config.yaml
num_hidden_layers: 22
hidden_size: 160
num_attention_heads: 5
num_key_value_heads: 1
head_dim: 32
intermediate_size: 448
vocab_size: 8192
hidden_act: "swiglu"
norm: "rmsnorm"
norm_place: "pre"
norm_eps: 1e-06
positions: "rope"
rope_theta: 10000.0
rope_fraction: 1.0
qk_norm: true
attn_scale: 0.177
bias: "all"
tie_word_embeddings: false
parallel_block: false
init: "normal"
init_std_qkv: 0.0567
init_std_o: 0.00855
init_std_up: 0.0567
init_std_down: 0.00511
optimizer: "muon"
learning_rate: 0.0113
lr_mult_o: 3.0
beta1: 0.9
lr_head: 0.0272
warmup_steps: 0
schedule: "cos"
final_lr_fraction: 0.03
batch_tokens: 16384
max_seq_len: 512
doc_mask: false
train_tokens: 125500000
max_steps: 7660
dataset: "wikipedia_en"
MLP neurons of a small language model. Each row is named by its layer, matrix (gate and up: input weights; down: output weights) and neuron, and shows model dimensions 16-143. Each number is 50 + 12 x the weight over its row's rms, rounded and kept within 0 to 99. A neuron's up and down rows have the sign that makes its largest values positive.
Before each neuron's rows, "fires after" lists the tokens most often just before its 100 highest values on Wikipedia text that the model never trained on.

fires after: " |", "-", ";"
L15.gate360:65 49 51 68 49 52 52 47 66 61 56 49 60 48 45 42 28 39 61 49 59 51 44 66 61 26 79 41 59 53 69 64 54 66 44 42 66 42 63 55 34 55 53 64 37 39 45 50 52 63 35 51 62 72 34 31 32 37 51 58 43 69 59 55 68 65 30 49 39 78 33 38 57 44 36 55 72 41 45 47 32 48 67 71 49 52 35 41 60 60 48 48 50 57 58 63 39 50 34 65 58 58 84 35 63 53 42 44 59 42 62 59 42 29 55 53 44 50 33 56 32 49 47 33 54 37 25 47
L15.up360:46 61 50 59 58 57 56 79 47 63 47 46 64 52 36 60 54 50 54 52 44 60 51 50 48 35 57 45 50 54 51 44 47 68 32 24 30 38 51 48 38 47 51 46 37 37 51 58 58 61 41 51 68 52 51 57 48 35 47 57 45 58 40 54 61 40 45 63 53 51 49 33 47 33 65 39 81 23 82 59 65 41 72 57 47 35 24 50 41 43 39 09 53 66 49 58 63 43 58 45 58 42 59 51 41 28 31 47 70 46 55 49 47 57 70 58 36 45 58 32 73 50 35 49 64 51 55 67
L15.down360:62 48 28 59 40 52 67 57 70 43 67 28 56 51 35 54 37 62 57 46 31 45 35 50 39 49 37 40 50 64 78 70 52 53 68 45 70 40 41 63 45 38 63 53 46 50 46 54 33 19 36 54 34 63 58 52 55 38 56 43 59 49 51 55 57 47 25 58 44 67 64 57 62 51 35 32 38 46 37 57 62 51 42 55 61 47 32 29 63 46 50 44 58 47 50 46 44 33 42 44 37 65 59 40 67 29 46 45 84 56 28 52 37 43 61 51 67 53 49 38 34 48 58 50 30 69 38 49

fires after: " ", " the"
L17.gate261:59 58 25 41 50 49 35 50 46 49 70 36 73 49 33 63 54 55 53 58 44 61 74 71 55 36 50 67 44 71 51 44 47 68 59 46 36 70 59 49 57 63 54 61 53 55 45 68 40 33 63 64 63 60 51 63 69 39 57 52 38 39 87 15 38 44 57 38 38 61 57 52 24 48 45 35 41 51 36 33 52 46 45 61 44 49 49 48 34 48 63 52 46 58 58 62 48 32 40 43 50 54 56 38 28 36 40 57 50 28 77 46 71 49 37 53 77 76 47 63 65 44 57 33 50 53 55 48
L17.up261:46 48 49 48 48 55 47 42 36 56 40 41 50 48 40 59 46 54 60 53 41 49 65 61 61 51 64 66 23 45 36 50 44 67 74 38 36 52 48 38 65 55 56 54 64 42 45 70 21 20 62 43 56 52 49 52 74 44 48 31 17 38 62 19 25 32 57 37 35 41 40 47 35 44 52 35 53 43 40 39 39 43 26 59 42 51 36 76 43 49 53 45 52 50 58 64 34 45 59 59 46 43 40 43 27 40 60 43 54 41 70 14 68 49 59 44 59 54 36 45 49 45 58 36 56 68 52 63
L17.down261:39 67 39 40 52 50 42 63 47 65 39 50 54 57 25 40 41 73 47 50 39 72 22 67 58 46 45 65 59 41 71 53 60 72 59 53 56 39 63 35 57 73 57 58 60 65 37 76 59 37 50 56 35 41 39 45 47 50 53 51 40 48 44 25 30 43 56 48 43 28 74 44 43 47 28 59 38 57 58 31 39 52 44 45 47 39 55 68 59 52 62 50 41 46 42 61 40 60 46 22 43 36 62 65 45 60 41 55 54 46 36 46 52 48 66 23 73 62 48 57 55 38 45 56 58 42 46 50

fires after: " (", " the", " |", ","
L3.gate290:43 28 52 45 53 42 64 57 50 52 58 44 50 45 45 43 44 45 50 58 47 51 37 59 43 47 50 25 66 65 45 41 40 54 56 55 33 47 39 70 57 43 52 50 42 49 89 50 29 57 64 33 46 54 52 27 18 34 33 78 40 44 53 43 60 72 41 41 60 59 54 38 47 55 50 42 65 57 37 67 56 59 58 57 51 39 54 30 51 41 47 49 18 67 38 62 33 31 51 65 24 51 78 49 44 44 48 33 42 49 56 49 42 51 62 48 51 39 60 49 53 37 36 53 51 42 67 64
L3.up290:53 36 52 54 47 30 66 49 64 55 42 49 57 42 38 37 40 53 61 50 53 68 45 59 52 31 52 41 59 60 53 43 66 36 53 46 37 53 43 47 58 52 49 68 38 41 74 61 29 50 43 73 45 52 59 23 07 24 47 65 50 37 56 53 54 60 43 42 61 83 57 46 37 74 68 42 80 53 50 67 63 51 46 61 44 37 56 48 59 35 47 50 32 85 43 48 50 57 54 53 52 64 56 41 56 19 47 40 65 65 38 52 38 37 44 55 60 58 45 37 46 43 34 62 54 50 54 61
L3.down290:20 33 41 70 62 46 66 39 58 58 48 45 35 37 53 33 45 51 51 49 31 44 38 45 55 67 40 45 25 66 51 59 41 40 38 66 47 60 48 34 58 50 50 64 36 69 74 54 48 54 61 61 49 44 58 40 41 57 60 40 40 55 49 28 39 61 57 46 57 59 43 41 31 43 76 34 49 66 63 37 45 63 31 51 43 50 69 67 52 51 41 74 25 30 33 53 56 40 66 52 61 56 41 53 73 41 49 30 44 58 63 60 59 61 42 62 49 47 50 58 64 54 27 63 58 58 57 66

fires after: " "
L5.gate279:24 74 45 52 30 41 62 26 53 51 55 58 38 60 47 41 61 55 67 51 64 47 67 45 46 46 51 40 38 43 36 63 44 71 43 53 50 24 41 61 33 48 59 67 67 59 56 53 60 38 74 49 56 51 40 70 57 41 66 66 61 66 46 41 66 47 50 53 24 55 47 50 58 52 61 56 51 65 53 52 55 59 44 51 47 62 43 53 76 65 65 54 43 57 43 42 69 61 40 71 76 53 35 72 51 51 41 61 52 55 52 51 47 40 46 40 80 58 51 22 41 53 41 61 58 46 46 64
L5.up279:64 48 78 46 62 20 57 37 49 35 24 45 31 55 54 51 59 44 54 53 54 59 42 37 59 34 83 76 34 36 37 53 70 37 47 58 55 54 66 22 58 40 44 59 44 36 44 74 60 26 56 67 54 63 51 44 56 63 67 61 47 47 35 59 58 48 64 70 31 46 41 64 59 54 45 67 57 56 38 54 60 63 37 38 45 58 56 56 43 28 58 39 52 61 59 62 44 66 53 66 60 79 31 72 63 33 44 63 39 70 71 44 52 49 55 53 56 37 51 44 35 46 47 45 40 38 53 54
L5.down279:55 43 65 47 23 56 58 51 34 54 51 33 78 64 52 58 75 53 48 59 70 66 40 37 57 30 32 55 45 36 62 71 54 59 52 76 25 61 50 44 35 52 59 72 56 35 37 59 45 35 64 50 48 28 27 45 50 52 44 81 46 57 46 45 39 42 50 51 47 52 48 49 38 56 51 46 51 75 55 57 67 49 51 27 62 40 68 71 42 52 54 52 45 54 57 49 57 51 53 74 49 46 25 69 63 44 52 48 52 53 43 47 55 31 55 51 21 55 56 54 69 54 49 44 37 47 39 48

fires after: " —;", ";", "\":", "):"
L9.gate202:53 46 34 56 42 54 55 64 41 53 36 71 64 50 35 55 32 57 61 45 52 50 53 46 39 68 48 51 50 42 38 54 47 47 43 44 43 42 66 50 31 49 42 36 36 51 31 54 48 52 63 63 48 70 50 43 51 29 53 59 49 55 35 80 68 46 33 49 54 16 59 50 47 58 37 67 45 41 56 63 63 52 61 66 40 57 63 77 57 57 34 45 57 19 37 43 55 50 48 45 36 80 42 44 30 32 20 55 56 37 52 36 34 46 59 21 59 51 74 44 31 35 71 45 60 63 45 42
L9.up202:32 25 52 40 61 43 51 58 42 46 52 42 39 58 45 64 33 48 56 28 69 58 47 61 51 42 52 53 41 40 51 44 60 51 24 55 51 64 62 66 45 18 46 66 59 58 66 63 30 70 40 59 61 74 70 63 40 58 43 37 59 58 48 63 52 46 58 49 41 61 58 51 38 44 64 53 40 59 45 52 47 69 51 78 68 50 55 55 49 50 38 51 52 28 48 61 67 28 61 50 76 54 42 39 56 29 76 67 54 45 31 39 54 41 61 48 48 42 63 45 34 62 54 50 69 57 44 25
L9.down202:54 45 30 43 54 42 51 62 56 37 45 54 66 45 57 38 21 69 74 43 45 58 53 53 51 65 46 63 44 29 49 57 55 65 45 59 27 43 71 64 23 40 68 65 53 68 61 64 44 61 60 57 40 70 55 62 69 41 62 58 63 53 42 43 38 55 36 70 45 48 38 41 31 62 52 77 44 62 42 51 55 50 18 45 57 52 39 52 41 22 40 26 55 34 45 27 75 26 49 63 31 50 43 43 41 39 50 43 64 46 41 53 53 60 60 55 42 42 59 48 44 50 48 53 55 65 47 35

fires after: "9", " the", ",", " |", ":", " Mad"
L6.gate202:51 59 35 32 41 49 62 55 43 37 61 44 58 38 53 35 45 44 30 50 56 20 55 48 39 56 48 36 72 66 36 50 65 66 40 62 61 50 70 60 46 45 46 62 24 64 45 56 45 65 65 51 40 44 29 66 41 51 33 75 69 54 62 60 38 54 57 71 35 60 49 49 47 51 50 63 34 60 54 50 32 66 41 56 55 37 40 61 54 34 40 56 35 61 37 52 57 22 41 45 63 49 45 50 53 38 43 64 43 34 47 56 46 44 51 56 23 25 59 49 65 30 31 35 37 51 19 55
L6.up202:37 59 62 60 34 66 52 47 46 73 56 34 41 39 41 53 57 42 34 82 69 57 48 45 40 22 62 44 48 27 39 31 53 46 46 39 45 50 49 52 68 49 80 51 40 51 57 39 45 50 58 42 65 53 44 45 44 19 49 35 62 36 55 29 53 66 34 64 51 41 74 37 46 44 42 54 37 37 57 51 33 51 50 45 64 57 54 49 34 48 45 25 71 44 46 54 78 41 47 35 65 49 54 36 61 32 47 67 74 39 37 35 52 55 28 64 73 33 40 45 45 55 56 54 56 55 58 55
L6.down202:29 61 57 46 38 39 64 34 53 62 57 39 21 59 69 53 77 57 51 64 43 47 43 35 43 46 68 43 40 30 65 65 46 27 38 49 38 53 42 57 60 44 47 52 46 63 65 55 54 34 56 51 58 54 50 64 39 49 53 52 50 34 53 19 59 44 39 36 46 53 62 38 53 53 46 34 69 57 60 49 57 46 31 63 49 47 43 33 47 57 30 39 36 59 29 73 48 47 67 80 57 75 52 45 70 43 36 69 54 45 44 65 68 60 42 67 64 59 55 74 48 47 35 55 45 47 63 43

fires after: " ", "-", "0", "."
L10.gate329:32 59 62 80 29 53 73 57 60 42 38 50 19 59 48 66 63 43 52 63 60 28 51 49 43 30 51 57 51 43 44 63 61 69 48 57 46 48 46 45 77 48 43 59 34 44 53 42 52 45 62 52 59 66 48 31 35 35 34 83 74 58 34 42 44 65 57 39 45 59 49 50 51 46 67 56 51 43 61 61 51 45 67 47 57 59 47 49 48 50 65 36 61 71 22 58 60 48 22 76 64 41 54 19 64 25 41 48 63 43 57 43 51 52 56 58 46 47 56 44 54 65 42 56 33 48 40 54
L10.up329:49 62 63 69 22 47 55 58 29 46 65 50 40 57 46 63 65 49 56 53 54 40 58 69 40 34 62 44 38 34 32 47 76 52 47 53 62 40 47 35 69 60 38 59 43 36 59 39 45 56 54 32 64 50 42 52 51 49 54 58 50 53 39 49 50 66 45 57 64 57 51 56 50 46 50 24 26 43 49 62 50 56 58 43 34 50 44 44 57 50 57 52 75 53 23 51 67 41 44 85 65 43 46 61 51 34 45 60 52 68 71 32 37 60 45 45 18 35 65 42 42 63 56 38 42 63 55 64
L10.down329:45 63 54 61 60 55 53 54 37 51 64 35 53 65 81 55 53 66 67 38 56 41 59 50 33 33 35 56 49 53 49 77 56 59 43 50 63 58 45 55 56 49 67 69 43 53 24 63 44 68 33 63 46 36 28 53 45 60 51 48 32 47 51 51 61 16 44 55 34 45 44 56 26 54 47 73 43 70 32 37 55 48 63 33 53 39 55 39 65 58 30 64 64 48 55 22 63 61 56 49 63 57 43 47 63 36 49 59 45 55 83 48 53 68 43 44 41 53 53 72 62 68 49 29 56 39 44 37

fires after: " —;", ";", "\":", "):", " f"
L7.gate308:50 30 42 60 55 44 38 48 35 60 36 46 31 43 49 53 60 43 38 44 47 63 51 47 55 59 28 57 30 25 46 49 40 46 45 60 41 60 45 37 75 68 47 31 42 33 58 51 31 55 38 50 47 59 74 60 41 49 55 28 31 68 46 49 46 58 51 60 27 50 56 50 33 64 49 54 38 32 37 65 61 50 30 61 43 62 55 41 55 42 33 44 71 56 49 58 56 53 35 54 61 78 28 44 50 46 48 49 72 55 60 43 39 62 42 58 49 21 62 57 39 39 27 67 50 47 63 78
L7.up308:22 22 47 60 51 38 56 56 40 58 40 39 30 35 43 52 29 48 38 41 47 57 57 68 54 58 33 39 58 51 56 31 53 48 59 74 58 55 54 49 60 56 53 46 33 60 56 51 68 59 31 60 57 50 40 58 57 53 44 52 43 57 39 45 58 55 50 66 35 49 41 55 37 60 51 52 43 75 58 61 38 49 70 61 60 62 52 49 56 35 39 54 70 60 39 58 55 45 58 37 45 66 32 34 23 46 47 40 55 46 39 52 47 64 59 77 36 21 87 50 23 23 48 51 44 51 60 62
L7.down308:49 40 75 62 32 38 41 35 45 56 32 50 38 33 35 60 50 46 55 09 52 46 60 41 31 67 54 53 58 26 52 62 50 58 62 59 32 52 65 52 65 65 54 32 38 53 61 47 51 73 30 52 52 40 63 46 51 61 30 54 58 42 43 35 49 52 33 47 40 61 53 50 52 65 52 48 19 59 47 53 61 64 39 50 42 53 42 57 48 74 24 65 52 43 46 49 71 77 65 47 42 62 55 65 41 35 33 51 65 67 44 54 44 47 54 69 62 43 53 51 53 52 35 59 46 28 38 66

fires after: "0", " located"
L9.gate88:34 57 67 49 62 40 55 39 47 56 66 53 70 53 51 37 53 42 57 57 60 78 66 50 41 59 49 30 54 39 48 40 47 58 55 36 37 50 46 65 40 52 50 61 54 46 38 54 61 55 43 47 50 65 32 67 54 36 56 22 65 60 70 61 44 54 26 70 44 69 44 52 63 61 61 55 50 65 52 41 46 30 38 80 45 53 48 51 55 58 34 66 45 40 41 44 55 54 19 34 60 42 56 55 31 54 50 62 55 35 46 72 48 76 36 41 56 43 45 40 36 50 49 35 45 55 49 41
L9.up88:42 53 57 26 56 37 66 44 51 60 42 63 63 25 42 38 50 47 50 48 55 48 56 48 52 48 42 65 52 55 69 51 37 49 54 51 60 41 47 40 54 64 52 65 45 69 28 58 57 51 66 64 46 29 41 37 48 33 56 67 49 56 66 33 44 47 67 45 40 53 41 54 52 27 54 62 66 60 65 66 58 40 23 57 49 45 49 57 50 71 61 58 42 48 38 67 49 51 58 37 63 67 61 31 59 45 68 36 71 58 54 47 48 59 71 36 56 54 43 63 32 59 47 32 56 51 61 64
L9.down88:32 64 38 53 45 37 55 51 55 46 63 40 46 48 46 34 23 38 58 47 59 32 71 48 50 55 43 41 72 61 60 34 71 48 40 58 45 54 68 65 52 59 50 54 50 39 61 36 59 77 40 52 43 61 33 16 43 64 61 47 45 39 86 48 36 55 52 66 45 36 45 48 72 24 49 35 71 70 53 37 34 53 56 50 45 40 56 43 41 53 36 60 55 69 47 38 58 51 42 60 59 35 50 60 30 51 64 40 53 20 47 55 55 64 31 51 55 52 58 45 69 46 40 54 71 45 38 47

fires after: " ", ")", "0", "5"
L9.gate211:51 52 45 49 58 37 47 47 35 53 54 42 58 42 50 62 39 38 84 46 47 47 55 31 45 51 59 49 39 71 33 64 60 65 19 51 55 45 55 69 48 55 41 36 52 57 38 67 54 57 46 37 48 75 57 42 45 46 35 70 42 47 38 37 48 59 54 32 54 33 34 71 70 51 29 61 51 55 49 43 55 30 53 24 54 42 77 48 42 47 57 52 48 80 41 40 51 60 25 75 63 58 31 61 45 35 49 43 58 51 50 49 16 48 35 53 49 43 46 32 60 55 62 46 69 66 31 59
L9.up211:55 31 29 50 65 46 41 49 57 58 41 47 30 26 52 61 47 50 47 40 54 20 49 53 53 54 46 46 48 61 46 39 42 58 47 46 41 48 36 59 61 61 36 39 36 61 35 74 36 50 41 43 29 40 26 61 69 52 44 62 41 59 39 64 31 43 62 53 37 49 49 71 39 53 44 33 43 68 50 61 46 58 50 38 63 45 53 36 48 39 64 53 53 51 67 52 66 34 41 54 52 51 30 63 49 49 27 22 72 55 60 65 69 50 49 52 37 45 53 59 44 64 56 47 45 44 53 45
L9.down211:69 45 36 40 40 42 74 49 69 30 46 38 45 29 51 49 34 66 56 39 53 43 39 41 43 43 42 61 64 52 32 46 66 47 67 50 46 56 41 67 56 47 57 47 41 32 40 69 61 44 40 45 51 56 54 44 64 33 52 50 37 40 55 48 59 28 52 46 58 39 48 46 56 58 29 54 38 59 54 66 31 61 16 37 48 29 46 22 49 55 63 41 59 56 48 38 46 72 35 75 56 51 44 47 31 42 50 54 42 49 36 43 29 41 57 24 55 67 57 50 43 60 44 47 49 60 52 43

fires after: " ", "2"
L18.gate252:38 74 50 53 56 72 48 32 44 50 58 49 51 43 33 44 71 29 46 55 54 55 81 49 49 70 64 52 14 58 60 45 63 59 62 67 29 56 55 53 71 49 36 52 55 46 51 63 44 48 34 55 46 60 53 39 56 42 58 40 36 58 70 51 59 70 63 61 59 40 47 51 66 59 66 43 50 67 40 32 45 60 38 59 57 43 63 50 68 43 47 46 54 36 53 51 50 39 32 39 31 55 65 67 51 60 76 52 41 56 46 75 51 54 61 32 54 71 53 63 63 45 49 38 52 40 78 70
L18.up252:47 53 39 51 61 73 38 34 47 39 34 47 62 35 54 51 44 55 43 60 49 74 65 46 46 34 61 45 33 40 35 70 50 60 51 53 55 46 52 30 62 61 25 68 79 58 56 69 30 62 47 66 50 41 52 28 40 44 38 53 50 36 54 39 55 50 50 41 56 52 54 33 65 58 51 40 41 46 49 46 51 55 49 74 57 43 27 51 51 58 62 62 35 40 49 54 59 68 25 53 25 56 43 48 53 42 73 69 54 38 42 62 45 32 54 30 64 66 48 65 37 50 43 41 52 47 79 52
L18.down252:41 71 53 50 47 59 47 73 55 53 61 56 67 46 46 55 57 52 72 49 68 49 55 68 39 56 66 50 38 54 67 42 43 49 69 47 61 67 70 41 43 64 58 56 73 40 53 46 38 39 73 65 53 54 05 54 68 54 62 31 54 50 51 40 57 65 61 31 49 54 43 56 36 62 50 40 41 46 28 46 67 59 16 33 35 67 44 42 64 49 56 67 45 58 49 48 53 53 55 63 41 53 66 32 44 51 53 35 57 57 47 40 52 64 63 45 51 72 50 30 76 64 49 46 51 51 63 60

fires after: "\n\n", "-", " |\n\n", ")\n\n", " |", ";\n\n"
L4.gate183:75 37 35 39 35 62 75 41 60 39 49 36 51 51 48 54 47 63 63 64 39 65 32 45 54 43 50 65 45 63 36 37 50 39 42 34 62 35 69 59 32 55 47 68 52 56 48 39 42 60 46 41 56 54 58 51 28 35 79 50 58 37 37 44 33 36 38 49 41 68 44 63 34 58 57 66 55 41 57 46 47 65 45 41 64 48 53 53 53 30 46 30 38 45 56 57 50 56 67 48 52 42 57 36 66 32 50 49 44 44 42 60 53 41 53 20 36 48 52 58 48 50 58 22 50 50 53 52
L4.up183:47 39 46 44 28 45 65 47 51 58 43 28 61 51 45 65 33 59 36 51 31 60 40 44 67 52 59 59 68 46 35 44 40 35 44 45 59 31 48 54 36 47 44 54 49 64 65 46 49 56 30 48 56 66 64 46 40 28 48 61 58 65 49 40 57 44 37 31 46 68 47 43 53 39 57 59 46 46 65 47 43 40 54 45 61 55 59 49 36 05 44 30 39 39 46 57 63 41 57 47 56 47 52 43 50 51 63 55 54 48 44 43 61 56 70 35 49 46 55 57 74 37 54 33 78 53 61 52
L4.down183:82 54 39 45 31 53 69 38 46 56 62 43 56 58 44 50 46 64 50 67 45 53 41 57 49 54 56 60 60 56 51 37 45 40 40 55 50 37 51 64 42 47 62 43 65 39 58 41 53 58 36 35 60 55 76 28 40 42 54 26 44 40 23 59 28 44 49 44 48 62 64 42 47 35 60 56 54 54 61 32 34 65 45 45 44 51 56 54 39 32 39 37 49 33 52 44 54 58 76 42 40 28 46 35 57 36 66 58 36 52 50 56 47 59 55 27 61 45 45 69 63 68 49 35 40 51 42 61

fires after: "0", "\n", ")\n", "9", "4"
L9.gate245:58 44 40 54 58 65 48 50 47 67 37 59 34 36 29 49 51 68 56 62 71 51 62 56 50 41 26 53 61 58 53 35 51 46 44 43 48 38 34 43 55 44 63 60 44 50 40 32 46 38 54 38 42 66 47 58 27 38 37 42 35 63 48 38 52 32 48 77 49 66 61 57 34 51 53 50 51 46 47 44 59 41 75 60 35 54 43 60 56 59 66 65 59 81 51 57 58 32 42 48 68 35 42 37 41 49 51 62 52 52 36 84 45 59 47 53 42 36 34 34 50 53 47 63 61 58 45 70
L9.up245:44 35 70 55 51 46 55 61 42 56 54 40 48 30 53 64 55 79 69 31 57 37 54 33 49 37 41 59 39 34 46 52 63 52 55 73 58 33 30 39 53 61 53 67 40 56 26 39 40 52 50 55 57 41 28 64 43 51 49 47 47 65 40 48 50 63 75 45 40 46 38 53 59 60 46 69 56 44 57 39 56 57 45 58 47 47 62 63 47 73 55 46 56 49 37 63 63 50 30 74 40 64 58 48 36 67 48 64 40 68 49 54 62 23 69 35 59 59 64 38 52 54 51 43 51 75 45 51
L9.down245:47 54 47 39 44 46 42 56 39 41 45 48 74 35 64 35 63 31 53 48 55 71 35 66 46 50 58 44 40 34 42 62 57 75 44 28 62 44 50 44 57 44 59 43 66 61 47 38 40 60 44 55 44 61 38 74 41 50 63 60 37 47 71 63 40 56 58 66 27 57 54 42 59 54 59 56 43 47 40 64 48 52 64 56 66 53 69 65 45 57 77 31 47 54 58 42 42 50 46 43 48 56 66 51 45 59 58 59 43 40 28 76 50 62 49 47 50 25 42 36 50 31 64 62 56 48 67 54

fires after: " —;", ";", "\":", "):", " No"
L8.gate55:38 70 44 43 55 22 35 47 35 46 73 64 62 48 50 37 59 52 50 40 56 41 63 37 52 45 48 47 29 39 50 65 63 76 71 45 62 54 53 40 40 47 40 71 37 62 22 70 40 54 50 48 55 76 51 47 49 54 52 58 64 60 79 67 40 55 52 46 33 58 38 65 26 42 60 63 37 47 61 55 72 46 57 29 62 43 41 46 47 48 50 41 51 56 46 70 66 57 39 62 55 57 47 44 59 34 53 45 73 42 27 60 26 47 51 44 63 25 77 43 37 52 54 39 50 46 53 54
L8.up55:56 59 54 58 47 61 32 44 36 58 69 44 42 41 51 45 44 50 67 39 51 53 57 50 63 53 62 50 32 22 52 48 90 37 67 50 54 51 65 43 40 48 37 72 31 61 39 54 37 40 51 57 62 69 47 42 48 48 76 49 57 63 58 39 57 47 33 49 47 63 59 57 63 33 59 58 48 53 60 57 57 45 38 39 61 64 65 44 48 57 37 38 41 51 52 63 63 63 53 31 52 47 58 48 38 34 63 62 71 30 21 55 49 46 52 47 46 33 54 51 54 38 61 51 69 44 71 54
L8.down55:56 32 49 13 25 28 51 52 50 51 47 51 44 39 61 60 37 52 76 52 53 24 60 49 51 48 40 66 44 40 43 32 62 67 47 54 48 45 59 78 49 57 50 48 34 54 38 36 37 50 49 49 38 53 46 73 32 56 54 59 55 60 52 43 66 46 18 61 73 59 45 50 56 58 70 59 52 56 52 33 30 52 39 52 52 46 63 39 73 73 39 71 63 56 41 45 44 58 79 59 54 37 53 72 41 36 47 67 60 42 46 50 40 55 49 57 43 32 63 48 36 61 39 46 67 39 60 53

fires after: "0", ",", "′", "5", "9"
L4.gate75:48 46 20 45 63 15 60 58 65 28 51 50 85 55 44 46 72 49 56 43 57 53 41 51 44 60 50 56 50 63 56 45 52 58 33 40 36 52 45 53 56 40 53 60 57 52 52 52 44 53 41 48 40 56 40 50 56 36 38 59 41 61 60 44 42 59 51 35 42 65 38 48 55 45 58 46 53 58 44 22 57 58 43 70 57 36 52 59 47 62 71 62 62 55 56 53 39 45 45 65 52 63 44 52 39 44 57 43 48 52 72 48 63 80 82 39 36 55 30 23 32 45 55 63 71 50 50 57
L4.up75:73 59 43 41 37 47 53 48 33 63 54 68 74 46 48 53 41 62 49 45 62 62 60 47 47 63 45 63 73 63 34 73 50 45 67 38 48 59 43 46 54 28 58 51 47 62 38 66 54 56 51 54 39 68 58 53 53 53 45 59 46 62 53 80 38 49 32 43 59 44 43 58 46 53 42 44 60 43 37 32 63 49 37 57 49 62 34 80 40 54 66 57 46 31 52 65 40 56 69 61 41 38 24 55 40 37 65 49 72 44 58 53 69 54 64 65 39 46 44 39 45 58 71 32 67 57 49 60
L4.down75:57 57 50 65 51 39 65 38 44 56 40 55 50 40 53 43 34 45 56 47 52 73 70 50 40 51 54 49 60 50 49 35 37 29 42 57 32 48 73 51 15 47 73 56 55 47 51 32 62 31 57 69 50 73 53 48 45 34 48 27 60 45 59 63 53 59 50 40 44 47 41 42 60 46 84 49 50 42 61 75 44 56 76 45 60 38 60 63 38 74 48 59 55 59 61 65 59 44 59 45 45 46 64 47 38 41 48 46 71 54 54 62 42 48 36 44 39 51 70 40 58 62 57 54 68 69 49 60

fires after: " ", " ("
L3.gate272:30 61 30 55 53 48 37 61 64 34 48 64 73 43 48 53 67 44 55 40 55 38 84 67 45 32 53 45 72 54 56 51 43 39 41 61 42 44 54 47 51 42 52 50 53 51 28 74 43 35 31 68 47 60 43 50 55 21 19 24 17 54 60 51 43 49 44 44 44 50 43 44 54 64 69 58 30 54 46 44 52 26 32 63 35 46 38 44 61 49 37 63 52 56 21 51 54 57 63 34 58 49 40 52 35 45 49 64 65 55 40 38 51 49 37 30 24 60 48 54 45 58 51 46 48 37 64 58
L3.up272:62 56 33 37 52 38 52 59 48 59 53 67 42 47 60 63 61 35 52 25 46 50 70 71 47 34 70 42 51 66 70 26 43 56 48 57 53 72 56 40 69 28 54 34 77 63 42 64 39 49 37 63 38 63 54 56 50 41 58 47 35 64 54 60 37 36 46 49 33 56 49 46 72 47 48 43 43 64 29 31 52 36 42 69 21 39 39 55 44 35 58 39 62 48 28 38 74 67 43 45 52 37 44 66 50 53 57 56 53 38 39 36 47 59 30 31 40 53 47 46 30 38 47 48 44 46 68 40
L3.down272:43 48 53 50 40 44 52 45 51 48 48 67 65 46 41 53 32 56 60 45 45 54 40 56 47 55 54 38 59 57 51 37 44 53 52 46 50 69 52 25 58 37 41 72 39 62 17 67 73 40 26 50 53 68 46 56 55 39 52 51 69 43 58 51 46 42 45 34 22 41 64 33 53 71 49 39 43 38 37 58 60 37 29 36 42 45 29 39 67 60 30 38 55 50 37 27 65 55 49 23 43 44 46 56 36 54 38 43 54 37 28 32 42 60 69 35 52 60 53 28 64 21 43 60 50 41 41 35

fires after: " ", ","
L6.gate419:58 43 47 60 45 27 64 39 52 36 46 33 43 50 52 65 40 35 56 64 54 51 41 60 28 45 48 56 55 53 37 52 69 58 41 45 34 25 51 37 64 50 34 59 55 77 30 57 72 49 56 65 50 56 48 37 57 51 62 71 57 67 32 68 58 23 46 67 48 51 32 49 55 35 61 34 47 63 53 45 53 54 51 48 50 51 45 42 51 50 63 60 27 56 38 56 66 58 39 37 57 44 67 40 60 60 41 34 58 49 55 50 41 44 43 55 42 17 61 58 53 54 61 59 21 71 32 43
L6.up419:73 34 48 59 47 45 45 48 63 40 40 35 43 52 47 73 36 44 31 65 42 39 55 72 45 49 54 76 60 43 56 53 64 59 44 53 50 51 55 54 54 46 38 57 26 47 22 41 62 46 46 52 48 26 57 57 60 59 56 81 56 40 54 62 50 28 82 79 37 50 22 69 50 60 46 32 40 45 36 30 53 55 59 57 69 55 61 56 59 48 72 55 44 65 47 40 55 63 53 53 57 56 52 69 42 47 48 41 58 56 53 37 53 45 58 55 49 38 53 57 37 46 51 30 34 54 33 48
L6.down419:51 49 28 38 36 54 56 60 37 29 22 25 48 46 41 57 38 55 51 54 58 32 55 53 43 59 66 43 70 43 46 59 55 56 43 53 59 68 49 42 52 31 48 73 51 73 33 49 49 48 66 52 59 61 33 42 61 48 43 57 45 62 45 50 46 32 65 55 56 42 27 58 48 53 47 50 22 53 25 38 33 49 58 47 55 55 62 59 53 59 52 46 41 40 48 46 61 51 44 42 57 33 43 60 99 34 38 62 64 53 69 53 52 41 53 37 23 44 48 53 53 57 42 47 29 63 52 33